MLP neurons of a small language model. Each row is named by its layer, matrix (down: output weights) and neuron, and shows model dimensions 144-271. Each number is 128 + 24 x the weight over its row's rms, rounded and kept within 0 to 255. A neuron's up and down rows have the sign that makes its largest values positive.
After each neuron's rows, "raises" lists the tokens whose logits its output raises most directly, leaving later layers aside.

L2.down797 [133 118  85 163 122 128 118 134 118 166 125 152 118 114 116  85 145 114 156  91 108 178 145 108 143 160 151 120 131 158 132  87 124 123 111 132 113 112 117 116 148  86 149 162 104 183 133 150 125 142 162  95 140 150  83 108 134 104 136 153 141 154 155 102 104 104 129 164  91 118 169 140 134  96  93  75 136 107 105 104 161 149  90 107 110 129 133 127  99  89 118 155 148 171 124 133 142 114 136  98 132 173 147 109 154 156 132 107 140 126 133 133 108 158 171 116 168 108 115 116 143 123 134  97 113 137  84 130]
raises: "rec", "th)", "spec", "sten", "stand"

L2.down800 [128 112  97 140 177 130 129 153 115 135 156 130 158 126  79 153 105 121 156 136 138 119 120 130 153 111 112 130 155 169 107 143 169 118 119 135 119 164 119 141 123 147 130 160 123 122 142 117 137 104 111 112 136 147  78  90 118 132 137 116 139 162 151 116 109 160  88 124 122 123 136 106  79 153 129 124 154 145 105 110 110 125 105 141 134 132 140 137 150 116 113 157  97 140 137  97 150 150 155 112 108 164 129 146 110 127 112 127 121 135 134 184 121 123 156 139 105 133  90 144  91 149 108 103 144 134 116 107]
raises: "yd", "ğ", "ations", "ators", "ides"

L6.down402 [147 117 169 107 157 160 101 134 126  82 165 113 116 118 108 115 126 114 164 110 151 134 189 134 115 116 123 106 115 125  91  84  98 113 128 142 112 106 109  58 139 108 147  97 116 138 110 125 136 106 129 101 195 164 131 121 106 144 122 113 118 127 110 134 158 151 158 140 125 138 164 125 109 130  82 117 112  53 138 137 112 167 140 122 120  99 155 139 137  98 119 157 139  78 161 151 158 108 111 113 150 119  96 111 157 160 123 129 118  87 106 164 147  97 124 158  92 163  88 139 162 135 148 108 188 146 114 168]
raises: " medal", " prize", " award", " honor", " Award,"

L8.down415 [137 137  91  96 139 104 110 127 108 148  99 151 133 156 112 163 105 152 110 116 116 153 100 140 118 131 150 123 113 115 130  88 107 162 177 131 166 134 107 121 157 121 126 166 158 142  92 127 116 107 171 134 104 130 108 123 113 102 110 107 141 100 185 159 122 142 146 127 103 125 172 127 127 154 145 146 103  89 122 126 102 173 139 158 109 169 112  95 129  89 124 143 138 124  99  94 147 118 162  61 114 122 155 118 148 116 127 141 141 109 131 115 118 147 147 138 125 167 133 180 140 141 119 101 148 124 175  83]
raises: "'", "’", "',", "ately", "ater"

L4.down512 [109 119 156 162 103 107 177 101 148 103 102 114 104 126 137 144 179 122 143 104 160 107 112 168  91 139  92  99 113 154  74 140 109 122 137 110 132 145 105 129 162 148 170 184 120 154 137 152 116 137 106 136 104 108 148 146 129 142 156 156 121 127  88 147  55 111 142 123 142  90 198 143 158 176 141 140 134  88 134 122 144 170 114 125 111 113 101  95 150 162 125  98 143 122 130  71 118 128 109 103 149 120 118 131 144 142 141 147 160 124 122  92 125 137 112 126 176 179  96 105 152 100 120 125 124 133 125 105]
raises: " her.", " him.", " her,", " them.", " him,"

L8.down537 [117  95 145 123 120 138  89 111 141 129  89 131 146 132 141 112 139 125 132 137 100 147 109 114 128 146 151 123 138 104 119 150  94 159 102 163 166 165  93 162 162 151 160 139 137 156 130 171 132 139 127 113  60 100 133 139 152 114 104 130 142  80 138 131 132 164 110 133 113 146 172 147 134 140  92 122 175 127 149 122 118  97 140 149 118 162 181 112 104 150 111 110 157 173 156 118 145  93 109 175 114 137 106 113 124  99 127  95 122  91 115 125 129 138 141 119 119 149 143 110 135 103 115 150 107 142 116 155]
raises: "y", "y,", "y.", "ied", "y's"

L2.down260 [103 126 111 153 166 152 116  97 136 132 106 170  90 104 134 137  96  98 160  88 131 129 116 110 147 109 122 115 177 142 146 144 124 158 161 109 113 148 134 144 137 126  92 127 146 112 171 177 115 103  68 123 122  55 109 126 115 149 160 114 166 151 111 123  93 134 106 113 116 128 132 154 109  89 127 117 139 133  85 107 126 142 170 131  98 143  80 160 144 135 132 107 126 121 135 135 120 162 124 112 135 143 132 129 137 182 134 111 157 129 169 133 141 153  85 115 123 139 129  85 103 171 108 141 121 164  98 169]
raises: "bed", "d", "bl", "dam", "pl"

L6.down94 [109 128 112 139 101 112 108 137 183 126 136 110 150 148 132 141  95 105 105 100  98 147 118 138 115  91 145 116 167 124 169 104 107 165 158 131 109 135 155 150 129 149  87 121  93 170 127 154 124 158 111 131 154  84  83 168 128 123 151 156 118 164 133 158 138 140 121 134 203 160  87 133 131 193 146 144 149 132 113 120 169  92 177 156 147 146 116 102  95 149  81 135 101 118 169 140 144 150 133  85  99 140 151 157 135 136  85 160 168 120  97 106 139 137 104  95 110 135  92 166 141 107 105 122 130 120 118 131]
raises: "uts", "ic", "urg", " replacing", "icus"

L8.down253 [ 92 136 127 153  59 113 115 142 119 136  95 117 135 153 160 100 153 117 161 108 157 165 124 132 111 155 116 148 143 136 136 108 124  84 128 128 109 144 125 116 117 121 109 132  76 163 129 123 120  72 143 131 153 127 130 106 127 137 123 103 107 118 111 155  91 147 151 121 106 117 125 156 126 126 154 125 126 137 141 164 136 131 171  93 147  95 104 158 140 136 115  70 131 114 158  83 119 159 122 160 108 149 145 129 132 143 110  91 142 149 139 147 140 165 132 194 114  89 136 155 138 120 103 155 129 156 118 109]
raises: "ory,", "m", "ory", "at", " better"

L6.down70 [147 113 142  88 166 147 123 133 122 130 129 106 115 100 130 143  87 103 151  57 141 120 130 118 139 126 156 132 120 138 118  97  97 111  93  97 119 150 116 149 118 113  80 163  95 125 135 149 137  98 157 148 166 106  75 135 120 161 182 151 105  99 124 168  81 102 137 124 133 129 169 161  97 103 130 147 132 124 159 108 148 118 120  70 174 127 155 144 102  97 167 142 139 131 179  97  95 117  80 145 166 120 124 128 157 127 144 124 104 150 152 144 140 101  94 105 132 121  95  99 115  83 124 132 105 124 140  92]
raises: "sk", "ost", "ič", "ich", " Vlad"

L6.down696 [116  95 149  95 134 156 112 105  96 115 112  99 156 129 119  99 161 127 129 132 116 155 141 115 140 113 139 108 141 113 130 166 143 103 205 135 118 152  95 134 130  81 160  97 152 143 131 138 121 125 118 127 127 144 133 103 160 188 100 119 150 158 119 123 130  96 161 117 143 125 187 149 111 116 146 119 165 108 111 107  94 179 109 124 152 108 112  67 145 130 129 148  95 148 135 146 152 126 139 136  96  53 103  97 118 130 139 138 109 146  98 115 123 131 143 116 138  85 142  70 173  95 129 174  81 106 176 160]
raises: " to", " To", "enc", "ym", "dam"

L6.down30 [136 135 109 148 128 106 140 107  97 143 155  38 144  88 158 130 100 161 143 119 164 108  77 103 139 123 145 125 130 100 129 122 111 144 163 116 143 117 121 169 160 129 117 143 139 115 140 143 148  90 147 164 171 125 112 119  96 117 180 140 158 156 141 115 103 138 145 128 153 135 176 121 148 131 133 150 113 136 151 116 152 137 114  98 138  95 102 129 129 178 119 148 106 136 136  85 154 158 108  56 140 141 120 145 138 149 111  77 117 140 114 167 142 129 120 169 105 132 134 128 145 114 148 123  98 106 105 130]
raises: " squadron", " Squadron", " artillery", " unit", " Infantry"

L8.down571 [152 136 109 109 117 116 144 103 125  96 121 131 177 162  89 146 121 203 107 142 111 116 122  99 138 125 115 131 138 129 155  85 108 118  99 130 111 151 164 146  87 105 148 174  84 130 139 155 168 116 124 109 115 138 122 107  98 117  81  94 141 114 139 154 151  56 100 141 149 131 107 117 141 120  91  81 105 180 188 121 115 145 137 128 155 102 120 118 144 114 154 156 135 137 155 133 171 170 143 108 115 116 125  95 134 157  86 135 158  89 113 110 144 121 152 127 142  92 118 119 115 115 162 120 129 110 139 115]
raises: " 20th", " 19th", " century,", " century.", " adult"

L6.down449 [121 121 116 156 143 109  86 130 136  92 127 132  99 153 121 102 153 177 166 156 146 161 135 110 165 132 128 112 109 137 158 104 122 129 116 166 168 135 121 114 122 160  81 143 129 113 129  56  78 142 127 138  93 137 139 112 101 143 133 170 144 139 140 128 129 120 129 110 106 128 127 120 141 164 104 115 126 134  91 108 132 155  99 108 132 115 101 129 135 190 114 158 150 139 156 133 104 125 122  99 120 144 118 133  90 116 146  97 128 146 143 154 124 148 120 117 119 123 130 147 143 119 118 146 175  84 143 122]
raises: "ations,", "ations.", "ations", "ights", "ores"

L8.down161 [121 138 138 141 140 121 111 130 160 170  98 136 145 116 131  89 200 112 158 125 159 115 144  98 152 100 130 123  80 142  96 124 135 117 148 120 144 108 103  71 123 105 122 156 122 137 124 158 152 125  90 104 109 118 151 157 141 168 121 125 171 161 141 162  93 130 112 140  88 137 129 127 152  98 142 136 138 147 137  75 150 125 130 156 106 107 119 126 132 148 129 153  87 128 134 100  94 125 110 172  99 118 120 165 136 115 123 138 138 154  91  98  95 187 148 134 135 105 113 160 132 154 111  78 187 144 154  95]
raises: " includes", " include", " included", " lasted", " consists"

L8.down820 [144 102 115 109 147 139 132 114 143 136 104 153 127 172 168 158 122 170 125 132 102 176 133 120 137 121 135 153 129 136 169 153 102 108 149 117 113  81 121 134 126 105 124 143 137 169  85 145 135 129 140 174 118  95 131 105 146 137 134 126  88 136 135 122 122 128 129  96 118 154 179 106 100  92 152 145 129 110 107 110 113 147  84 167 149 161 119 141 133 142 100 164 118 134 127 117 124 114  75 100 153  97 113 100 138 116 136 115 152 126 119 124  84  89 116 120 132 118 120 137 140  88  95 135 146 122 139 126]
raises: "03", "51", "52", "02", "84"

L6.down829 [115 117 107 109 125 127 111 116 123  87 137 156 132 133 124 146 111 137 117 115 147  92 149 127 165 177 143 127 116 103 139  93  98  82 136 144 175 143 141 121 150 125 154 106 124 105 106 107 142 164 109 147 142 145 117 146 154 125 137 108 108 168 149  87 150 109  90 178 107 141 179 148 161 138 138 114 118 134 153 127 156 154 122 128 137 142 154 152 156 174 159 140 102 156 147 174 101 152 125 120 136 101 140 152  84 129  98  97 115 134 161 160  97 136 132  98 148 112 126 105  93 147 122 136 181 135 135 134]
raises: " with", "ings==", "th", "load", "al,"

L2.down759 [109 141 136 145 156 174 139 147 179 139  77 115 104 134 139 166 143 150  97 145 132 109 137 134 154 120 131 119 145 112 107 135 138  90 117 122 176 123 153 154 127 109 136 186 129 162  88 163 136 116 180 120 122 144 154  92 138 141 106 146 149  86 151 125 111 109 125 152 146 104 130 132 140 140 107 155 148 106  91  88 112 130 134 123 121 104  55 130 102 142  89 135 157 102 161 149 141 137 134 125 128 146 172 116 122 111 152 154 137 103 137 113 132 119  88 150  85 145 142  94 115 141 103 109 113 146 157 144]
raises: "ire", "ires", "ed", "her", "ude"

L6.down123 [132 148  97 122 133 116 136 134 144  90  84 132 161 120  97 109 146 139 106  93 168 146 128 152 149  99 136 139 111 178 170 104 127 138 102 148 122 121 107 140  87 124 109 113 114  95 142  83  88 152 122 159 152 166 109 145 108 121 123 155 145 147 139 120 133 142 143 133  93 120  68 148 125  95 182 152 149 126 145 107  59 124 141 169 116 144 164 108 157 113  90 158  76 110 146 110 102 106 130 138 164 124 138  71 140 163 142 166 140 120 153 118 121  92 177 130 150 175  96 128 121 122 134 112  97 100 129 129]
raises: "ph", "med", "my", "mons", "pe"

L2.down193 [102 120  67 130 126 126 122  90 161 143 128 124 157 130 123 119 175 141  76 135 103 150 155 105 124 107 135 127 127 141 135 106 120 107 117 136 113 147 149 131 152 121 146 142 120 134 130 139 135 112  98 128 122 100 153 113 116 126 116  92 153 142 124 151  97 167 156 111  91 114  88 114 167 147 148 132 153 148  93  95 125 164 165 113 159 143  63 158  82 141 109 118 101 182 102 111 144 142 138 120 140 152 153  96 171 132 114 140 140 128 100 157  82 123 131 183 135 102 112 124 185 166 129 117 114 161 132 122]
raises: "rd", "bs", "hl", "ld", "hold"

L8.down16 [142  90 169 153 131 171 113 148 142 122 115 137 170 133 166 164  88 149 127 109 150 127 116 141 157 136 116 161 130 162 107 140 128 131 139 119 129 174 104  85 159 146 113 128 169 146 144 136 131 115 103  98  92 141 130 122  78  84 170 146 112 109 108 159 150  85 129 104 129 162 118 108 148 113 164 144  93  93 136 135 120  95 155 109 136 142  92 124 107 111 111 101 140 118 140 130 166 108 129 229 150  77 148 119  98 129 166 133 164 117 118 153 129 136 136 130  98 114 104 129 168  97 165 111 121 100  98 118]
raises: "y,", "y.", "ies", "ys", "y's"